{"n_head": 4, "head_dim": 128, "d_mlp": 2048, "norm": "layernorm", "norm_eps": 1e-05, "qk_norm": false, "attn_scale": 0.0884, "parallel_block": true, "lr_head": 0.00394, "grad_clip": 2.0, "warmup_steps": 200, "decay_fraction": 0.918, "decay_shape": "pow", "final_lr_fraction": 0.0, "train_tokens": 728300000}
MLP neurons of a small language model. Each row is named by its layer, matrix (up: input weights; down: output weights) and neuron, and shows model dimensions 176-303. Each number is 128 + 32 x the weight over its row's rms, rounded and kept within 0 to 255.
After each neuron's rows, "fires before" lists the tokens most often just after its 100 highest values on Wikipedia text that the model never trained on.

L9.up960 [ 85  83  97 148 201 129 151  60 179 151 137 139  98 141 109 143 158 187 117 113 120  59 138 160 110 152 126 139 143 178 141 105 151  99  61 128 151 134 116 193  75 108 124 132 116  57 127 127 108 123 140 113 134 105  87 157 103 112 125  39 184 137 132 130 135 133 154 165 122 175 147 101 139 133 157 131 147 143 156 137 107 113 145  77 147 159 133  83 134 136 146 104 163 122 183 121  94 174  97 142  95 127 146  92 166 136 146 119 113  83 114 159 135 127 107  86  96 149 140 142  79 125 105 167 100 152  60 151]
L9.down960 [166 115  90 141 110  49 117 142 124 128 150 141 202 105 126 152 122  94 149 129 136 134 117 133 124  92  69 115 167 188 202  70 115 132 147 119 128 121 146 102 124 177 108 165 136  95 160 119  57 142 138  99  72 112 123  94 103  92 124  99 142 146 158 110 112 133 109  79 168 171 104  55 129 154 163 146 104 129 115 173 170  66 126 142 118 210  74 124 182 126 121  64 193 112 134 191 164 107  64 175 106 105 154  93 161 130 103 113  94 113 120  67 121 115  88 120 127 168 147 108 149  79  83 164 147 144 132 129]
fires before: ".", "ed"

L10.up704 [125  41 158 127  79 107 119  90 125 120  80 101 134 167 119 149 132 159 146 123 112  69 194  90 180  77 140 143 125 132 137 141 140 149 155 132 128 115 116 146 139 133 123 102 134 162 116  84  70 105 112 144 135  83 111 122 149 114  52 149 167 175 150  79 150 140 124 163 114  99 109 108 180 151  85  46 163 133 162 123 182 163 176  89 166  86 157 138 163 104 157 199 119 146 183 150 113 115 161  87 164 121 133 125  75 112 133 115 124 163 126 110 134  98 141 175 157 145 108 189 151  89 164 159 145 189 121 139]
L10.down704 [ 87 153 142 138 163 128 129 120 128 152 102 112 117 119 132  94 152 208 106 146  78 131 135 135 127 136 114  82 102  88  95 141 140 100  78 101 155 131 207 128  86 130 177 171 205 158 132  75 112 159 117 127 169 122 106 148 108 120 116  90 188 158 180 133  59 111 185 174 140 123  86 141  47 157  78 144  50 106  94  97 107 125 116 136 104 193 149 118 100 110 133 133 118 184 140 153 181  76 157 130 125 102 128 116 130  80 164 144 167 144  89 128 123 139 181 145  71  55 129 164 189 151 119 164  78  72 125 130]
fires before: ";", " |", ")", " /"

L10.up375 [ 83 162 159 166 157 223  90 140 151 115 110 128 139 108 119 129 133  92 123 103 158 169 133 123 163 192 118 107 191 153  63 112 141 124 118 155 129 158 144 147  85 164 139 115 137 134 133 142 122 140 141 175 127 129 184 109 136  51  63  77 141 121 125 157 109  99 146 138 111 175 125 103 128 150 113 118 136 128  99 150  72  97 138 186 148 157 138 131  92 145 126  81 116  82 189  94 103 130 136 133 112 101 107  90 119 138  93 116 139  40 112 127 103  90 100  95 126 186  91 132  86 143 156 123 109 137 112  73]
L10.down375 [214  99 103 150 107 208 155 108 146 123  79 115 118  98 154  95 136 124  78 152  68 184 185  99 150 116 127 122 132 166 118 139 160 115 121 107  99 102 119 121 140 116  99  27 139 129 149 139  91  70 129  96 135  90 168 170 165 115 102  99 119 127 127  91 112 118 202  66  67 220 133  79 127 167 142 122  75 130 129 111  64 108 200 124 117 125 114 192 111 128 152 101 152  94  91 132 121  82 129 127 145 111 104 133  97 152  62  98 165 203  83 107 134 138 173 108  92 103 155 126 135 108 171 161 167 188 119 174]
fires before: ".", " in", " on", " by", " from"

L9.up1167 [135 136 152  75 119 150 164 172 152 108  70 142 133 149 131 110 191 123  88 123 149 134 119 141 149 112 135 137  74 109 147 185  98 170 114 137 169 205 104 167  99 133 144 117  85 127 117 106 137  83 145  88 119 156 146 115  98 144 147 170 107  96 102 129  84 124 208  96  84 128 187 165 139 106 101 110 108 143 208 114 159 102  94 143  91  57 136 114 129 181 188 146 154 122 134 122 110 140 156 130 159  84 143  76  86 100 132 136 116  78 162 131 137 101 151 112 112 138 163 179 102 138  97 148 100 102 184 137]
L9.down1167 [137 157 103 142 109 146 118  97  90 127 183 170 151 197 193 155 112 142 155 170 134  78 141 146 186 156 100 118 108 140 109 124 100 172 153  68  98 115 141  87 138 119 120 124  88 114 154 165  89 102  74  70 140 125 166 138 132 162 139 111 136 151 112  92  96  99  64  79 105 100  32 119  91 179  38 134 113  81 145 170  92 166 162 143 131 125 187 118 115 123 144 123  79 132 103  95 134 148 137 151 177  98 146  83 173 106 121 182 145  86 150 164 170 144 141 142 143 119  81  66 136 105 160 118  93 139 122 114]
fires before: " |", ")", "s", "\n"

L9.up1408 [178 155  94 121  90  77  83 120 132  89 130 120 118  93 103 103 148 139 104 157 148 139 130 133 137 150 119 150 122 127 109  99 108 130 126 146  95 118  94 131  94 115 175  78 128 131 122 220  95  83 127 158 135 149 141 140 147  78 145  92 103 101 110 142  82  86 123 111 137 179 208 138 157 170 152 133 137  80  94 198 132 180 147 183  50  89 144  72 148  95 107  92 118  74 156  97 124 123 157 111  74 125 161 166  61 117 127 118 109 150 138  82 155 153  90 126  85 160 144 130 216 169 134 120 168 169 167  76]
L9.down1408 [151 120 162  83  53 122  66 147 169 162 130 102 124  96 135 155 134 203  83 108 167 166 189 115 173 179  91 180 108 141 109  97 123 103 108 109 180 119 137 117 123  86 135  95 129 196 108 124 109 135 132  99 138 167 115 110 106 130 174 127 102 137 150 122 140 181  91 101 176 182  88 181  62  67 112 128 105 165  61 208 146 174 103 128 167  74 123 111 127  66  56  89 120 148 176 185 152  96 113  97 139 176 175 139 122 117 136  85 121 188 110 109 133 142 134 115 148 168 125 123 177 151 144 170 228 166 144  93]
fires before: " the", "s", "ed", " a", " his"

L10.up1982 [104 122  86 195 118  86 106 174  92 184 112 189 139 145 105  88 111 150 101 113 114 150 146 131 136 136  73 123  98 117  90 136  99 129 115 140 112 114 164 194 126 138  90 126  88 131 134 118  78 167 133 166 144 149 106 113 115  88 134 119  77 137  96 114 116 119 108 157 102 128 120 132  79 108 105 133 156 196 126 167 178 130 158  95 134 126 115 116 116  67 109 165 189 183 164 165 153 153 122 105 127 147 149 146 157 140 123 121  83 103 129 126 131 166 120 123 169 148 192 142  92 130 153 109  89  94 141 121]
L10.down1982 [169  99 108 102  97 108 144 185 119  99  87 141 102  59  84 162  89  96 176  78 165  74 110 147 175  93 112 146 106  95 114 163  85 129 162 139 115 146 102 120 139 165 131  74 113 117 143 182 139 129 119 135 190  57 110 118 121 157  87 130 151 145 147  79 165 162  90  51  84 123 101 110 184 113 159 160 112 105 155 120 150 192  37 104 146 165 119 141 142 128 177  99 154  87 151  87 115 137  98 173 112 119 143 181 110 157  81 122 159 133  61  94 103 129 126 133 134  72 167  80 134 101 152 151 153 174 129 113]
fires before: ")", "),", ").", ","

L10.up150 [100 150 145 152 133 156 130 122 246  96 160 101 176 198 128 173 144 112 129 111 119 120 137 158 195 118 147 131  95 144 133 123 140 135 110 139 119 104 180 136  77 154 129 170 113 119 145 146 121 121 151 112 113 126 169 197  98 164  51 147 115 118 154  97 116 156 149 174 109 141 136  98  70 139  83 156 166 118  55 150 173  74 164 103 129 146 157 148 119 119 101 192 166 102 159 120 148 161 164 196 128 112 102 112  75 188 133 127 115 141 126 186  58 145 135 130 130 164 145 102 100  96 156 164 142 182  88 182]
L10.down150 [151 162 158  79  85 114 136 119  34 142  94 169  90 100 143 117  86 132 127 119 102  69 140 138  63  86 126 146 164 147 161 102 142 135  83 133 108 156 121 159 173 118  96 108  85 158 142 125 165 130  58 111  98 115 122  71 157 164 115 124 146 120 119 161 102 106 106  92 165  91 124 159  84 157 136 123  79  89 178  94  52 135 145 130 107 119 156 183 150 153  91  69  68 127  85  79 143  79 114  74  92 124 180 119 149 117 139 128 152 158 162  84 148 150 134 142  99  84 107 171 147 154 139 128 149 126 114 126]
fires before: " in", ".", " to", ",", " by", " at"

L9.up1413 [114 141 133 112 116 113 115 114  85  95  59 102 104 107 113  61 138  80 118 159 166 135 123 103 147 171 154  73 118 104 107 153 177  91  90 176 126 113  61 104  93  88 103  71 128 135 100 147 132 163 165  90 126 102 135 102 113 139 113 154 146 103 139 125  93 108 141  93 127 180 114 102 110 120 129  77 148  94 105 139 163 131 159  68 115 171 171 179 107 146 164  77 137  58 187 108 140 130 129 136 128  68  94 138 167  98 158 127  99 135 123  66 157 159 105 191 131 132 141 131 137 123 198 146 108 112 149 146]
L9.down1413 [180 120 104 107 123  67  88  95 158 137 136 106  50 138 108 158 145 117 139 139 186 139 107 165 136 137 145  90 163 115 107 123 166 117 164 133 127 113 109  66 117 133 187 126 170 141 120 174 128  95 107 127 146 154 204 101 127 172 157 118 123  76 135 118  94  82  78  96 113 146 136 155 153 140  97  73 101 120  77 119 154 148 122 120 150 112 110 145 105  98 172  95  93  73 165 127 191 129 154 129 131 178 149 133 176 107  70 152 137 164 109 128 177 174  75 133 108 160  89 187 135 157 166 156 172 108  89 125]
fires before: "s", "ed", "ing", "es"

L9.up1843 [100  44 175 163 109 102 117  96 157 117 144 108 119 150 102 197  97 150 171 201 120 146 196 197 121 120 135 113 154  62 156  59 176 119 109  78 109 136 142 102  78 115 114  99 146  97 131 170 108 139  77 158 121 142 153 125 103 119 115 110 133 106 108 135 120 158  59 116 124  92  68 140  98  70 105 110  93 141 105 108  84  92 125 144 133 163 154 176 195 124 112  62  61 111 125 178 164 125 134 112  89 100 115 178 126 130 123  72 133 120  78 138 121  95 162  89 135 107 147  76 151 200  84 210 210 126 133 157]
L9.down1843 [150 170  97 142 168 140 149  88 140 143  92 103 134 153 122 145 139 140 133  95 138 134 110 108 123 120 155 176  98 117 132 119 140 170  99 134  79 155  93 153 145 136 110 137 108 157 181  29 142 121 154 110 112 118 198 161 123 119  56  74  81 190 180 100 176 140 156 202  89 140 117 201 217 144 136 129 113 127 148 143 111 178  95 109  80 129 174 129 138 125 117 125 171 109 140 145 111 135 151 189 128  96 165  66 193 144 116 159 106 119 151 154  69 152 133 109 122 134 169 135 116  83 138  96 154 140 144  96]
fires before: ".", "-"

L9.up552 [ 96 150  87 142  83  90 151 137 148 134 119 176 184 160  84 119  70 132 121 159 120 115  73  86 148 134 124  86 101 101 137 123 126 164 124 151 127 114 118 127 143  73 101 155 159 104 119 153 149 104  95 106 126 206 203 117 166 151  91 156  95 126 134 166 178 158 108 112 153 112 140 170  87  74 144 116 190 144 115  59 150  90  49 147 105 145 109 128  75 116 152 160 122  70 141  65 128 157 120 102 130 137  95 137 121  85 168 142 136  92 164  63 142 105  89  87 135 186 105  77 156 129 133  86 120 144 124 160]
L9.down552 [144 140 146 182 165 108  97 141 181 115 104 110 143 137 123 160 160 130 121 119 177  83 128 136  13 127 131 106 143 211 134 128 135 115 146 170 117  85 169 130 114 127 161 186 103  86 127 153  98 162 133 100 104 104 103 168 122 156 101 134 101 128 108 108 100 114 180 124 116 185  75  97  78 186 144 158 126 143 175 150  94 135 145 116 138  96 132 147 126 102  99 103 172 105  50 187 145 111 124 146 161 102 152  96 123 137 102 160 127 139 146 176 150 176 164 171 152 106 112 113 128 135  88 124  75  90 123 112]
fires before: ".", ",", " and", "'", " in", " for"

L10.up985 [129 100 180 210 133 116 134 128 142 119 132 140 120 163 179 114 166  98 152 132 152 135 117 159 225 114 142 159 136 118 140 107 108 150 149 164 137 199 142 116  94 135 118 144 189 128 106 133 112 122 193 149 120 141 182 154  96 111 120 118 206 108 162  81  74  76 108 143 151 123 110 101 165 114  96 163 154 128 110 201  88 117 171 148 184 123 122 121 132 105 176 146  84 126 195 162 126 150 154  75 137 153 144 139  74 104 133 134 164 134 116  65 123 136  99 162 143 109  88  92 197 171 108 171  39 172  74 143]
L10.down985 [121 144 112 185 145 132 167 117 166 142 107 158  98 157  80 140 179  98 126 142 143 132  79 116 200  57 166 131 120 126 127 122 136 120 112 116 136 150 117 125 150 155 150 141 137 112 144 115 116 120 118 136 113  98 137 189 140 187 126 206 150 162 172 105  92  56 174 125 120 148 158 101 108  92 156  89 155  73  73 209  89 107 154 159 135 148 120 157  55 145 175  71 138  66 106 162 123 135  79 115 102 168 144 127 132 168 106 143 160 136 169 131  55 160 114  99  95  89  87 173 127 114 170 121  88 158 119 131]
fires before: ",", ".", " in", " and"

L10.up1773 [171 128  98 219 159 118 110 142 165 134  78 114 188 122 142 161  99 118 118 155 116 156 114 141 155  92 123 201  91  69 128 139 122 140 160 139  94 121 160 111 154 114 104 150 135 130 128 126  85  99 164 107 128 123 163  58  98 128 113 137 123 123  84 123 174  87 137 122 146  92  91  72  34 116 107 144 128  65 158 140 137 102 153 200 128  91 143  95 110 104 168 180 189  78  93 148 110  83 106 117 166 145 128 109  85 145 133 223 104 101  82 109  26 103 135 107 139 124  89 129 147 129 123 129  88  91 130 141]
L10.down1773 [133 107 149  75 143 121 175 129  73 113  98 137 127 155 156 164 117 128 150  73 123 149 130 107  64 164 195  89 134 159 131 124 124 193  76 117 132 134 126 121  92 150 126 157 121 148 105  98 133 137 122 134 105 128 117 182 121 112 106 103 158  98 109 128 160 148 153 174 108 133 121 107 202 110 196 115  99 145 106  94 135 157 107  58 160 123 118 130  92 156  89  97  92 108 146 177 183  81 120 125 112 127  78 101 157 157 187  82 182 200 175 118 176  87  82 132 155 127 167 163  89 179 169  89 126 117 166 127]
fires before: ",", ".", " of", " in", " |"

L9.up1644 [147 132 122 114  94 172 110 142 142  97  97 179 116 150 173 139 107 136 126 106 151 155 145 139 167  83 147 108 109 167  95 113 145 155 106  91 142 167  40 138 104 133 129 129 165 114  92 112 139 206  83 143 111 167  98 156 129 113 179 110  64 134 126 149 170 138 127  96 107 110 140 150 137 118 121 165   0 136 127 112 234 124 150 117 129 172 141  67  89 178 130 117 124 172 126 108  88 107 155 107 117 137  80 141 135 144 111 131  99 206 117 104 191  99 120 147 106 146 146 111 170 111 143 153 145  87 126 114]
L9.down1644 [ 90 105 154 146 166 222 133  89 105 148  85 126 120 157 116 141  88 120 121 173 153 103 103 124 122 190 111 118 130 108 170 178 136 136  88 161 138 174 143 172 175 136 166 144 114 162 118 164 170 108 133  98  91 128  99 140 121  89 164 210 166  98 127 124 104 131 138 125  87 117 109 172 100 141 193 136 209 153  93 127 139 130 119 148 135 122 154 171 110 171 129 160 132  57 106 153 189  85  73  95 176 148 144 110  72 161 108 160 105  86 167  70 132 123 108 138 127 113  95 133 148  90  88  56 165 117 106 155]
fires before: " 0", " 1", " 2", " 0;", " "

L10.up819 [122 159 159 149 138  68  95 150 150 148 107 148 154 141  88 137 175 184 115 102 164 111 129 156 190 134 163 217 135 113 131  66 116 236 154 138 139 179 199 161 127 132 124 147 144 178 123 127 103 167 166 123 104  96 129 148 117 136 103 101 145 141 127  84 109 176 102 146 112 137 112 115 173 161 168 133 116 151 136 190 120 165 103 178 122 182 158 165  87 108 156  97 123 117 113  90  91 185 170 135 137 139 132 143 103 180 159 101 132 186  56  83  97  62 161 143 122 141 156 131 110 135 156 111 141 201  98 106]
L10.down819 [105 121 116 117 111  99 129 104  49  54 134 109 129 137  87 111 112 122 152 117 159 136 113 177 167 148 190  96 125 167 100 116 198 114 108 112 117 137 131 165 147  83  97 110  39 171 128  74 110 187 127 121  92 113  66 130 159 138 103 142 138 130 109 132  72 119 139 163 105 130 145 160  35 131 146 145 146 151 169 162 122 121 165 118  92 169  37 132  92 135 138 166  75  89 101 150 114 122 158 114  85 144 135 121 120 116  81 146  86 107 126 105 194 149 135 149 135 182 154 180 130 157 118 137 105 116 144 182]
fires before: " |", ".", ";", " /", ","

L10.up1434 [165 171 157 152  74 151 115  79  62  56 119  78 146 112 121 105  93 122 140  93 113 194 163 177  69  71  41 102 163  94 108 186 140 187  88 135 120 106 106  99 148 194 139 106  97 120 133 107 105 135 149 123 202 148 133  80 170  84  79 108 116 125 200 103 163 167 114 122 168 126 145  76  99 182  96 131 112 200 173  74 142 122 134  89 128 141 121 116 144 138 132 117 187 182  63 150  80 120 107 110 175 128 115 170  87 135  43 144 107 153 146  89  83 144 129  91 167  37 150 141 167 165 132  69 166  78  70  96]
L10.down1434 [135 152 180 100 137  45 130 101  58 134 124  94 130 174 126 120 103 146 162 106 137  69 118 131 111 109 136 151  84 141 158 112 156 140 174 110  69 160 121  98 131 117 187  75 172 133 114  95 138 119 100 107 143  90 119  84 116 122  80 111 158 143  94  75 146 201 132 183 154 143 157 124 194 116  98 144 153 134 136 126 208 167 152 116 172 155 187 120 139 117 131 178 131 112 135  63 113 134 110 134 162 128  96  86 138  69 188  98 140 191 102 114 116 168 136 157  55 146 139 182 107 135  90 142 172 133  84  88]
fires before: " |", ":", " the", " a", " of"

L10.up1189 [102 154 119 175 112 142 107  79 167 152 122 128 130 149 149  91 129 181 101 122  95  98 149 138 109 114 127 196 126 130 157  83 166 157  67  86  88 130 148  73  99 101 122 149 152 127 107 101 123 166 125 138 104 160 102  89 171 111 130 121  93 144 130  99 101 127 131 151 137 126 143 112  42 143 186  85 149 109  74 154 112 117 119 141 113 141 139 136  35 127 135 118 189 173 119 131 140 134 146  78 134  95 146 126 186 104 138 124 138  81 101 120 119 108 134 159 199 133  86 179 153 116 126 156  79 170  79  95]
L10.down1189 [ 88 130 152  89 137 111 154 153 128  88 152  66 170 162 121 158 123  73  88  89 161 114  74 179  91 109 119 110  54 162 103 106  90  82 113 133 175  91 107  92 121 116 175 137 144 167 135 170 125  82 182 117 145 156  78 145 118 100  80 128  96  60  93 163 200 136 118  81  89 190 135 118 178 133 135 135 129  84 159  85 132 143 156 192 146  86 124  88 147 121 122 125 129 125 120 118 142 154 102 192 116 166 121 126 110 201 155 114 107 175 115 155 171 102 123 118 133 130 164 111 131 121 131  92 166  96 172 146]
fires before: "\n", " |"

L10.up69 [100 129 137 157 126 154  70 116 108  70  69 167  78  42 109  83 138 168 155 106 143  93 135  84 142 145 104 137 118 109 103  97 137  82 114 144 120 151 173 128 131  99  75 125 107 155  87 127 189 133 130 162 142 100 190 109 115  85 162 134 142 130 103 119 138 129 116 148 128 111 136  99  84 120 151 100 109 139 177 123 172 133 132 136  96 110 124 120 130 112 128 140 122 123 140  85 104  92  87 167 156 140  98 108  77 150 162 120 131 128 140 125 160  95 126 100  60  68 122 166 166 155 128 108  90 184 120 114]
L10.down69 [189 100 132 150 107 146  60  58 147 135 186 169 169 106 142 117  73 106  98 127 148 123 161 143 130 147 177 108 114 115 127 146  95 144 107 142 162 135 139 139 161 101 109 160 111 120  98 113 108 171 136 112 155  79 122 128 106 126 135  74 165 132 185 105  72 114  86 109 107 101 146 113 139 141 134 171 141 147 194 132 157 176  87 131 130 160  99  74 152 179  24 134  85 202 128  67 135 107 112 127  68  93 161 131 177 110 190  95  75  63 109 154 158 108  69 152 103 135  78 177 143 114 109  90 178  95 115 148]
fires before: "s", " the", " a"

L10.up1489 [154  94  87 115 164 186 145 161 167 139 126 144  73 151 128 179 102 147 113 114 129 140 146 187  73 123 112 118 114 153  83 114 185 142  57 189 111 126 152  94  71 137 157 161  76 133 174 170  97  70 132 160 137 135  88 182 161 150  97 152 161 135 105 144 131  98 111 106 211 117 144  82 118  83  72 139 161 126  48 134 131 139 147 138  88 151 110 152 144 117 143  44 138 140 160  83 125 132 141  89 137 116 151 136  98 128 129 113 143  73 141 150  98  65 191 153  80 104 184 108 111 147 103 164 134  97 103  92]
L10.down1489 [146 194 136 152 241 114 158 130 143 119 158 122 137 124  94 138 140 152 165 106 161 123 155 134 127  62 148  18 147 173 124 180 127  81 114 163 103 134 106 136 141 118 114 155 144 122 142 119  78  95  65 129 136 127 154 156 203 123 136 166 147  85  81 156 132 123 116  50  82 158 170  86 123  97 190 143 167 162 126 149 127 119 149  73  83 177  80 147 114 133 121 142 105 152 155 136 156 167  84  77 144  64 120 117 127  57 104 164 125 120 128  78 126 118  90 128 113 151 106 108 158 192 105 161  59 118 146  94]
fires before: ".", " "

L10.up1661 [168 124 142 128 121 148 144 103 207 153 113  79 128 136  70 187  68 133 127 158  73  92  74 172 145  98 132  56  94  86 142  85 111 120 148 114  76 102 104  51 111 149 172 140  99  74 104 132  67 138 114 118  83  85 165 127 154 110  89  70 147 110 128 114 104 168 157 130  95  84 124 149  82 123 158  89 159 150 144 136 121 132 156  59 169 192 142  57 139  98 119  65 128 163 159 115 155 164 124 121 130 116 102 122  85 118  62 137  92 160 101 107 121 105 155 110 175  99 114 199 134 188 110  85 105  90  96 115]
L10.down1661 [141 155 146 156  77 174 166  94 170 132 110 150 100  77 130 159 130 183 142 138 132 146 111 126 148  97 167  93  90  95 119 162 153 147 139  94 130 143 117 138 146 136  90 140 125 110 111  37 149 114 140  62 123 123 138 125 156 106 132 114  74 136 176  93 111 115 158 157 124 119 181 147 124 124  77 157 162 125 142 120 128 121 137 125 103 131 139 144 123 115  88 119 128 144 160 114 147 133 104 133 151 146 175 101  95  73  15  96 128 123 147 212  87 131 135 160 120 135 133  99 201 129 104 113  65 142 149 106]
fires before: ".", "\n"

L10.up35 [ 91 144 127  98  99 167 137 157 125 104  67 152 137 152 104 137 148 126 103 131 129 127 118 100 143  92 113  78 168  51 118 202  93  96 116 144 133 103 123  81 125 150 136  96 159 104 170 151  89 129 158 171 131 159 122 107 117 109 119 107 176 124 160  89 183 135 119 141 134 209 126 115 119  89 166 139 119 149 103 126  89  74 153  89 152 117 140 176 164 140 151 107 185 129 132 132 186 120 151 185 133  77 122 103 146 161 152 146 138 120 169 138 102 137  94  81 118 108 109 161 144 190 151 109  74 158 141  93]
L10.down35 [156 143 176 139 149 133 138 168 175 117 116 107 164 149 115 155  91 123 137 163 149 120 104 149 170 116 142 155 174  93 123 131 116 135 170  87 158 128 161 136 118 142 136 176 120  98 108 121  88  90  78  45 115 107 148 153 108  95 158  72 145 164 109 104 163 116 119 127 136  93 145 113 122 173 123  98 115 163 180 195 126 136  99 104 119 103 123 127 110 124 157 147 173 123  95 148 113 133 130  94 108  85 145 106 148 105 107 126 101 149 109 137 169 141  72  92 161 135  90 142 226 122  98 106  82 146 118 110]
fires before: ",", ".", " and", "\n"

L9.up219 [141 119 141 123 141  73 109  89 122  97 170 188 124  64 123 152 157 116 101 127 131 121 153 133 152 123 133 138 148 162  59 145 141 167 170 161 152 117 145 122 136 130 130 129  83 146 112  71 102 151 125 118  90 102  83  72 111 154 166 120 200 173 134 104  84 132 156 131 144  82 178  97 151 105 155 136  67  97 129  77 131 152  80  83  76 161 169  93 168 122 148  90 101 132  88 132  90 129  92 146  88  68 163 112  75 126 112 124 144 113 128 148 114 118 120 161 123  99  80 179 149 127  88 141 104 113 127 115]
L9.down219 [132 168 150 139 115 121 122 192 201 188 117 208 103  90 169 157 115 108 102 120 183 128 103 113  79  90 108 185 137  75 187 181 115 170 166 122 129 114 141  98 154 134 104 108 133  70  88 165 138  84 114 194 143 149 181  99 132 108  82 101 126 149 169 121 108 140 133 125 142 182 126 131 162 134 110 116 183 144 126 169  87 123 120 131 142 185 105  73 129 137 143 117 153 161  25 105 127 113 104 126 117 176 152 175 171 152  86 165 147 151 188  83 179 123  73 120 107 199  86  86 172  87  76 116 112 117 180 121]
fires before: " 0", " |", " 1", " votes"

L9.up304 [115 114 139 166 162 151 129  75 145  87 138 124 139 113 123 147 141 126 146 154 176 138 151 177  81  81 113 133 158  69  98 155 173 167 104 161 133 165  70 160 156 139 160 138 119  99 168 125  92 110 187 155 178 140 152  53 148 144 132  93 129 118 153 133 190 132 161 192  95 119 150 122  93 126 173 152 136  91 157 127 154 110  64 139 134 130 135 146 108 144 124  91 107  54 130 139 121 161  90 174 130 111 113 143  82 150  98 119 145 133 122 139 132 165 137 165  69 164  89 151 110 161 134 106 118 116 165  83]
L9.down304 [131 157  90 149 121 138 148 111 137 148  80 100 120 118 107 129 104 119 133 141  89 130 135  96 117 154 111 118 122 112 194 134 139 160 123  76  96 131 127 130 167 188 141  86 189 137  78 124 107  90 145 128 174 123 149  78 136  97  93 165 181 153 131 137 203 108 190 109 150 111 192  95  81 174 101  37 180 159 152 108 104 150 175 130 138 134  98 155 134 110  90 133 115 136 110 123 146 159  72 158 130 113  34 180 140 120 148 113 150 114  64 121 126 145  99 131 100 148  96 146 115 106  75 110 158 110 144 108]
fires before: " as", ":", " that", " to", " of", " \""

L10.up1396 [ 67  81 153 135 107 162 124 130 161 190  89 131 155 162 156 172 124 171 185 156 120 105 195 130 170 148 122 185 138  89 176 125 138 124  97 141 109 164 157 116  97 130 116 121 149 120 150 141  88 118 135 150 138 118 132  95 122 160 106 135 130 109  96 104 141 136 112  98 131  82 142 131  96 140 114 108 130 103  88 165 122 129 123 113 125 110 124 129 152  80 152 133 126  84  97 112 109 127 161 108 119  88  91 160  86 161  95 157 100 131 116 149  98 140  70 194 131 161 145  88 161  79 121  96 157 178 138 136]
L10.down1396 [130 129 130 170 153 117 115  86 170  74 142 152 138 157 188 131  76 160 150 107 234 118 136 125 158  85 100 137 105 107 129 152 152 181 195 121 140 130 118 131  99 141 114 120 169 110 135 151 190  85 120  75 136 122 165 178 109 170 153 154 142 135 155 126 136  71 173  95 162 162 129 109  90 166 145 133 125 130  62  89 149 180  88 110 137  80 125 154  77 136 126 110 174 111  87 144 123  85 134 158 124  72 102 188 119 144 147 129 164 155 103 182 151 110 116 132 120 148 136 165 130 188 109  89 110 119 108 178]
fires before: ",", " as", " to", " in", " the"

L10.up1457 [129 113 107 137  92 117 145  93 110 119 116 113 128 133 148  86 147 107 132  77 148 136 138 139 178  61 185  91 150 110 192 117  38 163  84  70 125 146 137 101 135 117 136 125 184 107 200 166 109 201  99 154  86 140  62 150 129 169 108 199  94 141 182  62 175 114  77 129 128 145 132 154 160 104  94 121  66 135 166  74 131 151 109 168 171  96 113 159 134 100 141 183  90  82  95 148 184 143 101 142 146 110 104 124  96 117 151 153 138 101 150 174 158 121 148 116 119 103 125 171  60 155 125 125  99 121 102 129]
L10.down1457 [150 145 165 170 169 106 144 104  93 108 118 129  69 114 165 109 101 141 112 123 164 180 107 143  78 115  85  70 116 171  71 173 127 117 141 185  40  97 147 127 162  91  96 146 162 194 163 102 126 123 111 164 158 125 144 110  98 157 110 107 136 140 161 155 147 145 179  71 127  74 104 159 162 122  88 163  89 133 120 129 128  83 168 105 137 135 211 151 117 149 161  98 175 161 158 153 155 164 175 122 168 125 141 100 169 200 152 187 185 119 126 102 162  89  94 176 174 106 135 142 175 176 125 137 170 117  98  79]
fires before: " |", ")", " (", " in", ","

L9.up1117 [ 86 119  95 167 130 159 126 202  95 169 112 115 117 124 133 117 157 155  72 109  85  84 142 150 122 118 160 134 165 102 147 135 132  81 137 102 134 160  95 178 204  35 103 120 143 145 113 159 156 144  67 112  97 121 164 112 129 125 183  88 106  98 115 105 154  64 132 117 176  84 116 111  85 122 103 171 132  66 116 106 167 157 107 123 148 174 127 157 120 121 170 177 155 157 133  85 108  72 144 104 106 123 117 110  90 177 125 148 127 119  88 121 183  90 137 141 127  98 140  90 169 173 143 150 122 149 161 108]
L9.down1117 [170 121 153  92 169 140 130 180  86 115 127 161  66 122 113  92 135 204 118  96 119 112 111 138 164 123 105 134 144  86 118 156  91  92 113  99 115 148 159 160 136 118  88  76 126 152 101 107 156 114 143 139 125 103 134  94 109 144 158 132 130 141 115 174  91 139 107 111 143 145  92 130 104 151 142 157 115 161 129  47 178 136  98 110 153  84 150 132 148 168  91 124 115 148 121 123  78 123 111 124 118  84 165 119  84  73 122 110 105 123 175 132 136 164 148 108 135 119 136 135 142  67 116 136 101 156 112 183]
fires before: "s", " of"